Weights of a small GPT-style language model, trained from scratch on English Wikipedia.
Training: 639M tokens, 9745 steps.
MLP neurons of a small language model. Each row is named by its layer, matrix (gate and up: input weights) and neuron, and shows model dimensions 16-143. Each number is 128 + 32 x the weight over its row's rms, rounded and kept within 0 to 255. Numbers have three digits each. A neuron's up and down rows have the sign that makes its largest values positive.
Before each neuron's rows, "fires on" lists the tokens most often at its 100 highest values on Wikipedia text that the model never trained on. A number after a token or word is its count.

fires on: "ing" 34, "or" 16, "ay" 11, "ro" 8, "ou" 8, "es" 7
L6.gate523:093105109130109089082185191168086157138115127174081149159171148143138119117149066160141160107143168108141150153096106113089175204099087172111074179131115118125119089155127149066129151115101095172145133124135147135147123084119108112116130099176118099171148133090065126076133103135137140102070172161174107152154147140133122108156096135104113191117153124104080154126120051169193130142117
L6.up523:130155133156075128126110156082135106096127087173091106138151139140101082114167175096115104161130160085215194145091114057098130122094078124139127133130121153156125095174109149074084094053126181113159109153176180124170144126092124130109105103181086202144113073114112092126137154149182144156123079156101177132071083157109093173152085118109171167168130177118133159163126165111157159156094

fires on: "or" 78, "\n" 6
L6.gate592:151110169156166077179070079144093096195130171140149114145141128077114150106062162156143146186105063162100100112126083086089122175052075182077112123131109128120072093142046139123161125083132205152104109173128138056146145128067146138128137052125170104174086102131139182113125117092080146157064142150135140060078128144115125164065118106144130183121135106096113163135118093161106130115134
L6.up592:095069193123125126121159128091056069145100120117126167097168138147121098072168194154120135111142113102140146134097136129069086095124116123150089171154134105150098096086124137139063097164146163153126136131151138096124117130101155139128145100157127163162068094133117120094116097120134100146135100121087166074113114137098070175116097159137145142151085121049142136158187136123109154174118

fires on: "it" 56, "ap" 16, "ad" 7, "igh" 6, "ig" 6
L5.gate805:088113171123149078132103093085119129195134108042118167140171138077102159076031088102179168143118092091151100097114067124153107106138159122134135132109136149143079183098168089139131089136138166100159132157105144109131160128103144075114066091170131120144164157094099168130067098155177141151146130110093165122096142081173146099130141146175133123147098152113162109142133106118096177079130
L5.up805:112199109062134145158088132141146116125140191093166129181139178191113132162124102119105140119159148167074173160138188123176128119082106092094176149116141115091127142116169096111132123169154114077150098076144120143096145135141089157158097198156181115155147151150056139067101187115062104182097114139112065103149188170110073155157108186057185101124112088117162157104135169127127141130157

fires on: " is" 23, "n" 14, " the" 12, "e" 7, " of" 7, "2" 6
L9.gate433:145166138117123150138144157123133156118148095117119133179088137088130174154136097123141110067110133101092086129080124183177065114076110086114133107102094070177138129176094135148114074076146117182148153084040058161164162130121183081102123121148133089122135084138122149126187172166167173125130128097159099153105116097159116161091141121147113143156076132120111177096140140166150129135124
L9.up433:106141097072114107170152115098181146173149118076097121086080196090164175111171089139125065095174098106165152155102112137116165159075108112152110128083110158095158076136129114163127111083073087128138151135105100154147080110143108115065121161118114123113150104149177137161163190140127119103103130107151119133185105194113182139153153143167132174106125122173098133103105119125143136071096

fires on: "e" 31, "or" 11, "h" 8, "g" 8, "t" 7
L4.gate121:124132103118139121205118149175162176175134141102084183182178111170148179123109172151128129112088101117129134176095095209126096173132082132176168136138144091108139126168116175150117195149148092144142130151103183093105104102140154129154153132133075096096160124118111146086169149143102171098081153096106144114083085111147070152169164131104101171111181090094117129148087076175161101091138
L4.up121:141129147145100126182098163144084133156166139079170164154097123123178095138107122100136183174133095144086129087148127117182113140105085159156076096092126141117107091083101100041147096117140130152097155169156134135128139126118140116134153088146148094177066128121113162081165094123095098144153097119155086148097119131148143150111079076142116175073166142134158166138080090165115076127161

fires on: "re" 42, "he" 8, "ap" 8, "t" 7, "en" 5
L9.gate711:175128101152100159184132176095112170151115157083186105166078104126127079125110120186067137157093123177140131141196133114097041116164055155108137128169178073152166106124141088154136115099168094074164081136135146112156143124161140126144072080206175115115134166149142099121110110113110171085163103166127155107117132065122140139117181113168106139167129101137119134138108134121095091091132
L9.up711:189186135164142143168114134166137137125146154097104121127118109119152121125124106085084140137117127052099146115092168083118131176094088111145175100145140118119181113138142138179109103181125165121128075158191158140121174129128170152179105117152102099063101177147183102159070086153151190123166158092093129149151148127122072195104137145100134062121145119141148166125156121073153129127163

fires on: "k" 26, " g" 24, "g" 23, "or" 6, "c" 5
L11.gate469:143094102070116106151092117159157107146140130085149148137116120132110072115103118148123095191097076141139102080134100152075097116119073153092106111094075091077155126132106125116124131133098078132156164077095075105160163100106133143165145077116105077165115116124142193125155163101126140149103151162103132136094103125112125157148184097109165172075096171117088158115103118120117157098129
L11.up469:160144102101143129123133105168147122138112174130076100140098135131096126137152168094130068136150140086089185121164115095105119105089162132184130166155127168091162148090082107138145091161085154168166079164161112116125104171136102110089193158159153089209146149181095104059159128151099118142120105087142098116158127117145100155067093098127160070142124132161168092151154203103068095088125

fires on: "ist" 37, "av" 21, "er" 15, "oc" 8, "is" 4
L9.gate368:173114103140173151150183139145140141143171117129154171112124094187142122090113115160134122114070089151100117133099133136136173149207095114176147096147072142122093073109105121140106063133125096117155089140128070099116147156156150155130086152146077136147184167087183123116154139109129120142141086092127165169179133086142172191112161106107145104208097086168136083107140146155153122165157
L9.up368:162159117133180108102125137100092177113130158079143109096091157088161154152155153072116150136175132159101149122133143129057144156123114135178125114148105111114123137128075153141099138082085135108187162130127149142143142070101138166142130170152100104190166174093078152154112166144169112151121189165087134118147143095123073148090195143087133101117122126108100129185116099193116123108222

fires on: "y" 44, "id" 14, "n" 13, "im" 13, "s" 11
L5.gate229:122162152120052103148138166071154130174112176105118149128098140145110108166128093152177122152145105110180177141113080116161064112099069079156083153171041159166163189127134153162112115106119095132080115120099104092114152096100133106131161095129144135166180106150089158127171132130110137101097149146150154122130139174091153154164144156105096137167155109119090030136121058165069120160108
L5.up229:065093151128169120163110144184118089131164136116106126095119140136141180115092100128159177100173130138156113154085156116152127161172105115151113059134114159111096079149069167184043129190145121121172136120081167121150114139130154127181132177099181088103161155142124105174165135098038129165148182093118125180105119079113136144142075181080099125138109128135125140101154130169128164126105

fires on: "ing" 19, "ian" 11, "ia" 10, "et" 8, "in" 7, "u" 5
L6.gate21:096115157111164103072106131123096160147069174139114117100105166164149119088111166096164115129117116161089135204123118087136135087133143105119175105083119072163170136129150086111082089173162109065139126188135075112151185104148197076125063071143106094116191129155165149089204113126118172094096087160100107181118093102136111154168117117155128132105096103131150104134133117187124123112071
L6.up21:107125156077105123081106130113157083133116118156173141141100167145131172094113077090095134062141193152156141139189162140161125119160158154109123143116104097133139131138152099173144125080136070082062132112129099109127134152085193108132137148128089111093099084100177129139127170166194144153125158102082134161145162179136169167139108093194073128146111171153103102105157113159148107146103

fires on: "an" 21, "u" 15, "a" 13, "o" 8, "al" 7
L9.gate689:166115180105153105108141091051105120095130128074103076142096122103096097142157175103167101101176152096106140150129119127147127144076129165119173136113159171188165180090084143103090108121101158126087130199159076115154176108169167120095125105120099076170079164126094122112094077153131155200136080124170104157138096130109151118072120090136117141139112092063103133117118101121132099185105
L9.up689:138138104107126162106103081131139168166129183099137179142174100087131165133118134062159128137121136125132074096140141113141122136105167099132130071112131104156167100111106144168158166173128109142066104171093096116108091063124165095219088101152121115088137169136157094090178147113061172132098182104064086104156118155096084164135102123168133107124106114153080129154055096125097102139083

fires on: "ion" 34, "in" 23, "ic" 10, "t" 8, "rom" 7, "ent" 5
L4.gate379:199111115138122092137115165119171124152121117086133137067145144092065150117101110099178107138123133169152087181168125189138129154041082087085136155142041145063154154101158091078082165110124092059121152105097167074111167065157101172166187077103165104114080063090099168118139129093151119092074129109131121111149149147112149074109138109136170156120107102076170142126180119141148114125132
L4.up379:164119162098188152137071125167181119121133085168097101157162180146144158083098113169105110115155126147140149092091139183109133181127086150182115161114101078099071161047097067086135137148156150130169152103142124103131144083156128126172145142130100096190072154098181123149175173138145136106099115074105154094164111123136136134122163127082101111115186113102199179126195165158106129104137

fires on: "p" 32, "r" 15, "as" 13, "e" 6, "S" 5, "ic" 5
L9.gate79:156173111130075183093167111148141151143091114162054080112100161130119128167091101136129117139146158139138082143164117114114155096146188123194110154151135126159122063107144157161128146110146163189118092125158084124145147118116186120088140119134135172091130092139143112163117110120139166101147159137075089154144136130129087210172166097123083071102129161108134108138114154177143210172136
L9.up79:058143129130135143161096160099109112135101089105181099172173142162093128114145080171164144150124163093139131142103143078171121122061076085153143135189126150163098084132184145186146116156178137156144104126093169140159120110142102186161137132145149066102158103093053154164173108108061087161121136075120118085136140085102167110167167175114154103119158128164125156096133089093129086100086

fires on: "t" 21, "ou" 20, "an" 7, "is" 6, "en" 5, "ent" 4
L6.gate826:167128090177138187092143163115099096136147145087090108092182133106147069079170120151158194161095149111092105113124172111160175168120124099114065122134081197143114140090177122185150157117180110098170109146165113147073145082152086112141079132068122110153163099162153146133129130129119072085129114223148144101115047168160132168098130124096141151111066143174096104116134153109074183097137
L6.up826:112145177123129120138180150066098116116090170143148162131166113130099058100118143125123157062157171164070139129107142099109092135055137141118075181139102152135142107130162128145119159124126096148100113141080179109103056115117158168097163095143118194149127101059080093071158097145138108113125131164085128120130114100102053105108155148117095127104116178054157055192101194091150132148101

fires on: "ist" 32, "oc" 19, "ur" 18, "at" 13, "y" 7, "t" 7
L5.gate73:154094068171112103140156106124112134115127143117089164134143064126122113179102124127105085124078163142107166130180155142105089089194097097087105156147170134155091130141147133155082104190168121110154082140179098095044183139165178144108149121186144157122162134149127122138144101127126155076051138125106105093132167078125184173156170145055144121085148125099166082141133145153106075082115
L5.up73:157158098163194170181156145096102140174106106088163090083111151116100117094072176084128145087177115159150106092091159164189136114129150084148132155110134132106081176145199144161123196109122102127154087148105173106180110112096111178149152068127104086123163183095113112086150163110155100146084111138125143116176125081150131144087114209140161153114145137053107140164106101131108086107122

fires on: "er" 45, "m" 10, "n" 9, "le" 8, "h" 7
L9.gate249:123096084113179195163166155085170151139118135128167142119114110162170172094112105140108118129127094116161143149088106151118137157132140150153120200041178105072138114078122091159149144113096094140171178149148188146058117108114137123155125153143121177118097198131117110094073090158120146123171148117167116174123107110121132165092109104175143118114143107159106094162141152143141145150154
L9.up249:153152145104204189158148180113083137103147110082152174077186180146130111125142095133160122143131140113189153134101115120127168159172171154145075111084122101108117098100066164116170121127171107141091184149163167179132167094158109155109122137119095088115164118148071157104128157120171170151116144096138069090149107136142134174084078132111150127075066102129103117149124136104136130113076

fires on: "o" 44, "ur" 29, "L" 13, "ing" 9
L2.gate804:162110092124147121177103117068194151167158151137138179086156082157142217129178094113144134095154120086118106128082108126168108117176159115160111129053144122091124080179137150079114160095137135148099144152147120119168119123123061166177081178125158127185100117086076095122142075230091141081088091162114118130108106101141167168158084144147128091120110133130137111140139118144088194152159
L2.up804:076074132163142200107120078133098084082148091126131144109077149074051181147129105090105112152070139169204159184114106087113144135167123084144093086153096129086050183111075043091144127149126159072096133099159108117138182114100129146119156147110124117109141119118087145127108113105130112153092175086095119105149154092162166122093106165063082076130104145096138139168151162160153092119157

fires on: "l" 25, "b" 12, "g" 9, "ul" 7, "t" 7, "a" 7
L11.gate825:098120087167128112192137138140159217207106138121091115175137098123114119109135133113160134149150164120143104218102105161174112117137111110125137148082180088086103178094152159099185136118122101139163196131095153106164160166167107101122143157167125128132153087111190114098156155184083105097124095113121178135122153152143090133165152119123097139128136142181147084120104123089154133132122
L11.up825:071109125130159121093128138108117146128113117093177149123075077074186155141156165161092075156127172168109138131143089147195108137107168133124123170120103150056126155128165172165165115137119084169177175066126139112132110167091174117092108160095144175106095084154083149118185104147097165122160083102113167133099110127122100159144118122131209148159094157139165152104101116104121102106126

fires on: "e" 19, " he" 14, "o" 11, "id" 10, "en" 5, "ist" 5
L9.gate712:160149133158145127178101140094151173155123107122095116071092062122144135109096125098108109109138135126142116113129097122125078086118105061176085144101091167154108111142122151095137112060096085092066142108123185101161161139157084175085081101175120165102201154095103127134133056159127131187156163167172189105139158091148140139097152131141107052146115135171121097146116171180149111170159
L9.up712:153166155172085110191135215162113103144110117184128095052202118178107133145127096102123109081123084140151120114087104112126123175174127150161168132137151144112116096200106112147146133149164147182185137141097146143170065094153093150108139102109033125127174078121125107105168157150120081153118135107118106183152085070076128105108104135084174119159111156100165152171105162135183174100088

fires on: "r" 51, "e" 7, "\n" 6, " as" 4, "as" 4, " al" 4
L11.gate315:123114127113074185149153087085098101165169150145132148149096130155126076125140082146161158172137127097160159176132103080088172101147092121164121150161095138169134100141130155150092147106181075150100094161147121110148160152082143147121119143137138133190154170143201094106092099141146136123092179111076122070154153086161098153130145082134119098133103146105166115107102135078106180083179
L11.up315:108141165114143109171072151134138152087136151190104135113129147097134078203141160139110097083111128166162101118071106181135090108121128094127158186149111121144133139113185197126146155176081148128150155190120162162178080182161084161155156156131074092160187105083105171189155120146131107186065110109121101071105189143112110114069099193089113146122113119141151111146093076120121162123073

fires on: "i" 37, "ed" 13, "c" 9, "t" 7, "ar" 7, "art" 5
L11.gate276:163145103123101140136110095160097135069110164099151142068083125132096120082123111080141159137144090157114041119162145151164123117096128119134139144111095157157193134152146114171107140153181116099060074133115179126149162150147154116166059063147117150184128124116193140125111114080132149046109130129173141133088086110156095167091099136130147136081095117143123072178143131109173145146075
L11.up276:175126199108108110186170100124139153080159098122109158168158169104147091107093102115084176116066109176104098127089116177135185168064139109155161160135106151170189174161064147148134181113137106076152096204133108111068182104156143110178096163120118172142153168125104152117107091138094104122188125090127096123113102124155103131131092112125145147112130094064118104150124129060103167168159

fires on: "o" 25, "ro" 18, "ac" 11, "an" 8, "on" 6, "od" 5
L9.gate31:166109105101136119090078122149167143136164162131077177096130108111094103152116181137140104153106138172064151100149176092160111164116063169086103131161100124155159145079073148112085095122144158115094137121141106121082146129119123092144120155174134122169128170128150186126112146127136170107134144112123145128178135095135122130088122084134121100156116110104112203118141125156101130182177
L9.up31:092110133138144175123081202098074191081132126105106173141150117124045155102155107131138165137121143128161108095138155068160174109113139162170121088157147165116171112127142128133169096159104154151092109142128100154153147073139139107134141085116077080106196097158158127159183147114132181134119155141080157128116133201154143139118128131166124157102188210141113133089077176150134089208122

fires on: "er" 50, "om" 23, "h" 15, "um" 4
L5.gate349:166116086137180150108133175126112102128092083144167177124168087198100157117138166152138099169181122180147162131162159090099119127119142194133132109065098145117158102088142078065106102145133114093164127138121184092133071166121132089160138152121156155144102143142166167102129079092165150100101157058147187092162193128081139155087154054156182101175112159130070120136184142125121074193119
L5.up349:084116083122167073160098136103172089127125114100067140105134068122108118114101116126181103160084166084106121170100155087137129136109193147153146197094105172116135134121127132126117095191196121146065138150151124092192123078111176147105127135121077126191136119170140161149124198117159101137170144112147128104183110129115135100108095109113128088126143085107161058077128171168131099080088

fires on: "o" 58, "nd" 18, "or" 10
L12.gate821:180106134128123151103140156090140134116065130160131171108088073072071097132097130161134107119165146128146135103112138110063078100120079183171111137120168169181058111164112141111094162120100139130102177079089148111107172108125075086081101113150095137099183090131116084094099114087156126170166197076169181094138089120163122124120175151128127069104083135166106088161123161065186158139132
L12.up821:162164107077118090065199127104116126142131096080119112093110116194112136131111082120115113114147059144130129170100164163102149137110090121142073127170154072077126163103095166141156139159102105128166154108116140135136114131125208111112164194192119102144135143129140086098122119106097083122185109108182104097215102126142066081149101160081099129135148105100064142097091167069094149191142

fires on: "e" 24, "ers" 16, "le" 9, "um" 7, ")" 7, "re" 6
L12.gate512:103077153145084075127144166139137130129074144123107117128133155171161082114097131168095127095092146188156188166139133094108125132125091167177134097151166116115150115144097096080156155142185111108090142099190151164161194150144152067086141110095078114147136110148125156162103140115167135110134121112089101134101172138129126159148174101151107117156085134079154138100136143194143160122119
L12.up512:133110090147122098125134155166159177098075082090088104149138090166116063128144127101146078141153108215163175193140128078136132136085115114161130101156114123130100110075172137109089150156137160114095140112143057063154113182095097172097086119125092098204041188131174054088146146168151135110118074100175113094144154125081118099111121101127124153056135116104127080107081150092157154096136

fires on: "I" 47, "S" 15, "==" 15, "J" 6, "K" 6, "h" 5
L3.gate115:086137083120095153121121189143160155124049144113137157110094130099080117108120090126181110185098096097134149156140138162104142094180107109152119180104152194144127138116174095115095102120100099120085134186106175111140134168119099107061172112134093136081143156110114084148051136156123092089165123139149122077098106080145116114141201063114083113131136152107106118096141163113149158146112
L3.up115:104108153166126197159137105137106131101165171091120127147151182117126102079182090162103118081144083118145135163173161115148148131062140102165148168146083069089188172144107090052168125201096099117130101112157127127172190135120156165133099154110078080199131114096125113147186125140158159162132144141134130169108172178123155153166087121169178165081201134116109129084150147109145161112118

fires on: "-" 38, "or" 15, "N" 5, "T" 5, " The" 4
L11.gate695:146159094123173107135095091123093105175079136143138124119099103105103169162068135117190152190079059110106106147121125104071116126075096152120170156124144165141040084093124115080106137097111156124090126154135114077158120111153151150128113099112074127130120170151149155063127124153098113184132146162135158153111153122153168162112174068105156097105093129171131174184162102134107135189191
L11.up695:117120131197117116100105102073085097150172107157166161111168134143063162061091097117141165111154099108150142104112086172147103162098155102172108158096097128157115073087167073147139141087103167148156074112112156136124183118154104172151118147188076166104161153060125124072150097112135080140109154092143127109090114074132099117129117093093107077107111107117158127124159166186171165150153

fires on: "ot" 19, ":" 18, "st" 15, "ig" 13, "it" 9, "/" 7
L6.gate383:110120104124201130128120101059116153164067096076179146106128148143143144125090106134161097109131099122088182129054111120108119078146079186132169111108093106104087178081135089156141080161139103130206147154188147149139091186085172130108064163178179115170185139145129113199144194112114101145138113139109184126115084029198128138091108093165109169073099115122174119129111106112145113098123
L6.up383:097134146134077049130127113085215157074129143091124155155158124187074153101084103124151172186061161098100147126116165167142191097041109135140138136099096128151121119152133147174100118141137130151109115129130084083157110113139103144109041145098098142158084123108101144118141126111166097115115089153130110119130152165175171070116184160130153108124102125107107119168138170072113157148108

fires on: "t" 19, "en" 14, "n" 12, "et" 10, "s" 7, "r" 6
L12.gate278:169152149160172125091156063133074137091112130097124089081168155108128116084202148164139111140140093162119102085154155139088158125118122129094089162134163135129154128109136135107159112134112122077124122143103143180129158109215141073120160195103130141091142143196108151085179102117104112111093151179082068145160151156170147134133134153108133085119102081164114061095177078089106122122108
L12.up278:095136187101103124155123143107132110146125126143157150141125093071109063113161081078093137121146183160053129133105107158072102148098156123141096081085066167088168176182097153065083065144153160142083154132089162198151104129129190119103121157139105102104123165135145084089134097139140170149150109139101095156072122099116126076138178142152165082151126095124092131131124069174115148151137

fires on: "s" 31, "ro" 19, "q" 15, "n" 9, "en" 8, "ed" 5
L5.gate799:110114127147155128144127175162106118156135086064085129086096138195085160146120138108146143110090075139169169132072141113096110124162086138179173122174142170112138091164049121117131150119136168093170074091145156101199104162115098104138093116125134072113197124106113126145143154089115091126119157061132187145118094112189131130179193160124194088137114128132124171172112088079146162111160
L5.up799:183115148134099155078105177124127155185077104185087132132089135144143155080132193099152111118082122152176103087081075144083157113128133105129182146102116121137158147137104157106077101152103116129122144131157152123152106104104118148137162171078041084102145187134115119138170098122139107158058089156112094126111154174105146118195097124127166133130089179117090119119053114132150142138106

fires on: "in" 37, "ac" 17, "ing" 10, "is" 7, "am" 5, "er" 4
L11.gate384:157197088177170145105168119064166115188131116072142100091103062149104164134115175123148108099174164110073121162100142169161144130100076153139168136164096165091108120119123096101092146109105120100098098080181139132073105094121142136146086183151112136140147137103153132162081051130117126091157134132091099108118147101125218078107114154145180042148106078091167135160115100174166075145133
L11.up384:149135146173133093132185172122154104105159105152088067136068118078144114149120131120139163117166186140103153072130124098180172172101085129182119152132116103123139141113121149134122106157159082138105096093104101129116168121098173123149125120094149098076079065133110169181140119106113133122106179142167118140128121059107203131098137148118132095083170181200128095155187175112108102147135

fires on: "in" 37, "ow" 12, "n" 10, "us" 7, "st" 5, "an" 4
L9.gate167:140112095059143108098097063113073111106122171157135149095125101121154090161082100142153145145126165180085160113155099104124181155165127162097145143148136087144110147124099111151122168119148122148068114164099149135110134142156106160155104159143086099143107205161105136096185105138153133078167143150193124121192155148151127125093186091101140118052115130101165141103050125121155132135110
L9.up167:077076115136160128105082133114179169143139194163196100058143116121101056097123128091165165091127175162085164098158123145123223116119138146151131169073129113132142166167128110156170132138195101087119117098118119117164124098074150097139114108136099139066115127165165148103161130150170043157092107132151113194109076181097119181116104103195169109163102118108118101139141092134172143128179

fires on: "s" 27, "l" 16, "le" 13, "k" 9, "e" 6, "el" 6
L5.gate611:098068112165122078164105120126125108104094135093106123109128102087069153144150156129177139141168086157083177087118105084133115079179147120108134092116158147131131072149113148106137153155134118127110155182167115154108157059102182107109126158159155140136203164106129098098177157096123133133107103111107148149128161124080084203160153112169125135140110128086099121120134169186140124073152
L5.up611:140139150075167102109119144130127138100147153154106108072132190089143056149182089146111114181160153119168163191132108140143175110139146124099118068141146130165171086088200136107106135120114104116064189077177151154066167147157132204090129146121103136133106139112139116159092110168183135071098060084129102142182112173122158127136155082111094141168109136164096097143097157155152129161177

fires on: "k" 26, "e" 16, "y" 15, "b" 9, "s" 9
L6.gate309:138116137135067159135148106144134146082103119159135169143173189112143126152099108076181163217152115142109186155116121104129082116084076156163159109148127181194140135121130110125086146110061116163177161155092112075167097127127132159125142149089146097101103088144082137176132153171083192107114106164123120120177115142077110185139111111120091151122187116073166126160054087141131166178132
L6.up309:114100192145146113075107089113125068121114083107141116187076153118131107098082122175138176170162144138130124156112133133152100100186154102130092155114103107177106105154159151179091155154125120059188134086134090084188151139081159161121156158174164119101131131096154145143125138151177066122155144129145114124165141088146084148139076184176098138072123143122172161140136183135085080095086

fires on: "or" 30, "os" 9, "le" 8, "ed" 5, "ing" 5
L9.gate633:145106120135166083120137148143105166135127178089196249166082150146065139138086103174181094158076129104074093119177138146144201191100089149101111177143120089160089174142113188138099128101139131102131094160106152152130178151122088151087096117086122109117141117135170091135108111093140121094098136120073057070111098094156091113121073097133114146081154121088095176129148074115098113133153
L9.up633:097184166140138125110164105080108080126157166125126165175137101134162133180122153096165111157159152147111132091138092129125144109146134142144110166119090144156051116123199148137075079132080146116154108131113155094155087071124083167082118105106173095124085112095114143132154166086143136132117118163128163132064124102116109168125107164132133075151109085148106145078110095154101112114205

fires on: "oc" 30, "ap" 24, "or" 16, "e" 14, "our" 8
L4.gate125:185105124173120081129147148127066115206130150139165106141095161114111139083069100199118164193064061081130110101083086110071135137159102116112085154141095132179133101130149155176093125134130132095190181135172182134157145131159113172139123142145128136078176113081116075127073142118147070137139195128142183081128164137134126157160134196183093092102108100112126153189071128175098153148108
L4.up125:169064139134086089151158188167085127151106104147131106105130132111140093098091098151085144129142114137110096137125164175080192109165119076138087125141123120141109116138084066176162105133122141142182126119123091101090120153124125180168162153118063137114150159130157147095172098090104090131172134085102164089167115148147084112136172096151156156145146111141163217125151132116117145178193

fires on: "an" 50, "k" 31, "s" 6, "y" 4
L4.gate310:119126114090083132121070090134102106142098092060062133176151091124200132157095165120168098111186197144119200135088128063145138095083072102132172131174114136141136089136150194110075135191129172188142142127148114119161126138146156101117177145111184097121117109061113085136123137158107139107082098125131125151078138070103104129095142112112122132135094159114120109068085141198199162117168
L4.up310:069128127094113155100089162120096158083145079108137117132146181159122088138128096142171162160141076156143097127108143083111127108142164090106125134099136153186092156082053161157174149121083145147183182118170077124147161159114192132113119190134182123179163115113174099164187157071080118081165167055150123076120140113180100167130096091160147087125155132087147221135139130101137162105102

fires on: "n" 35, "est" 14, "w" 11, "h" 9, "ro" 7, "s" 7
L4.gate453:152120092169102141082152173145088121107136139129113093077114127175066175142147081102123173145124135152200150208069088080099158114140140145140091120115099134076166125113150170100137124153126137085125117123146192131126061167138146174087177120095100100105112132125139111137098180142165103086135149164124058192108115154140097124131165119130118135121170169116125124169109048124069169171093
L4.up453:128132153086155146096100145170101120146118150129147092074167069147149128075132140183146069128079091139161071127092117168080084085116200141109153122135188169226094091096080127124156080118139136145116157129112131187117145128106071173118092168092075111115147194135088092102139160173084088117152109116101156078122134200129166128119158110154170141073187162180142093154113083142170126147118

fires on: "an" 41, "a" 40, "if" 5, "us" 4
L5.gate800:081165122094165177143084119119126177119097163119153143123129163149142131179087132107120056123122132216077152093176108139089109090149073175117058135123180083114115192125154162173114152138158097125143100098115083090108128155155089089171092120096088152175143145134162123138178087103167172115114121125219080100151093125121158139120181112139145131160116092080172096118136152103139131125179
L5.up800:120107076153080123132137078116135119176123141163093130100141129116082101119124181164177188088135076166141088138132093062086130168170082091093131089156110143122159120187176156131165154188081187148108142104113090149166138111141167066116062181100159110142079094098196083093158135145151187160130067061173148143072154104095113139128154180159168112162083117101109170124115109181184175159149

fires on: "ce" 64, "i" 11, "n" 9, "c" 4
L6.gate135:150101167115122107163062130121135100095118121126153205084068125149101181076103126116130122122117152165104105123121137121063143189039156160149084116180066082122098114163156092115094092116159135122160158132081123150172093137154117161147096091177159133147121196188159159151169102166144145100076110062162117157143152150142121126127140159100149139121179131159144111126155105088095143140118
L6.up135:085125174095119089142152152179174111074189132092177113132132091107170094151088089077122114150131111116138157038123163171164120141121109176129131143032070145174166141111077147120143100151068138142106111137110106079105124080127133097135116139188130120125158111119151181148081093094075111115122148108097146053154118157088183096118121069079104129116096070155164147157170113099141123116173

fires on: "ac" 36, "ar" 20, "ter" 9, "s" 6, "is" 5
L5.gate306:192119060112153145105153101088177068091094114079087111182085103152110108113151136169128202135157129171096109122127105149150120095093110107126126125071119165110127144118094130103121152100069100061139103097161132132132114203169105087076116118125124096133138161088120107128161126183054167094164115093140095117186166162187144142111122119109136097165103147137099090160063097103103162161107
L5.up306:090144197163159127105173159135115145125119085126158111040081100118193101136145123169089164083155093102113109119167134143170140102105111119134168112089141167077193083124157099167150125155148140105150155124107155147140114081078087079145088146135153077133059142067172136097132107122148072097157124126123086126170125141089152106115155171144152081159181092176144075134130200137102109177111

fires on: "ou" 60, "S" 14, "K" 9, "-" 5
L4.gate134:176086090188063141171152160114130116149090131082119096160122152117128145109110085142164137126140156155091150069160097097125113152087163129095186174104143125147122091149104095071094139160044175120161152148116157160150101156130076138098145126079162078106144105112123147151067113115067126140122091184131091172105106134148142081115173082158113132144076166098133132064149165106187135094165
L4.up134:102155113090136160139120098069200191075110110145093153176104193158143140136186148114136107120115183112147127090129094156099104091102137096102181204145174090180172157132184108100134055122120114133174096103170089113166118136131122103116110128129176134185127087078090058118172110160051123090161154138119116170167139169066138126159160134120108196138113108090115145130144140100085140068127

fires on: "our" 27, "on" 16, "ent" 9, "e" 7, "ig" 5, "t" 5
L9.gate373:108167117119103108110108151090108077140146129138120143165084124113116168136061111133114153184054116135146166139087136130132158113076078150110127169124127169173202094138157169101142088146098102157125107102154129146138131153122132110119087081124119111154107128131144116199091091103177114064091137122123114104128152126114124109179177148161105113155138113064099179156087132099151163153154
L9.up373:180145160193110130163062077116147125098083048101108070134127132112098182146114112130104112117136143156136154080106122143137146136114090138148093153110077149114196148054164057101135134118113150169156154118157173147176103117133169183159149108158143130159147154112115136138175176147112090117100093100096125142162124154172144108190187049108089091094111143150188117118097126155111145169172

fires on: "==" 25, "ro" 18, "et" 18, "in" 12, "ó" 6, "ad" 6
L3.gate576:093137147087130136084126186091076149142047097099116132118169108112127110115137135157134168157053149142131095147126079097164102107125111096143096145124168145148180097144162185106139079149095170046094208140116123108107155152114110089101087144163078119131128219143136144159114108138132186117127132142115167154197138123149150133137086104080166084105103125153129087140104074090192099140092
L3.up576:095178154087146106132109092139079199120102061151195094110162122107112137061172099120104129077103166068145138138181146157146078084171137101102129157093153130102093135176120079157099126152091085104069146110091162065150132109146157071143078080127124148107134136129124134103123121133172166169192096098119111128094134103081137155110110207163151082072150138116139130136151108175165130114081

fires on: "an" 43, "l" 18, "y" 17, "en" 9, "o" 6
L5.gate357:182110130174112128138123133136164169162037144140112147100090083099108116148081136058164152108115144094161128193080106043151158133130076160137113120157080179140159133097139141129064123150130133145132084077110141121160095154108175111112068071151121190085197097138109089174137091119133160096143174090197162131093130054145135107133164169141147102181132147152164149140078119168163162112131
L5.up357:127206060078138155156138158138130168093131138140081104125094126135140124125124166146115165130173122084178080101136161130150122092155172063075101184152159093145113085136140125146137168074185107164130144116108153163118164056118152096212097075127145158085136126072110131142128119121113060120087114103141066157151136179087091090112142152122134162140181125141172097093153157103061167159148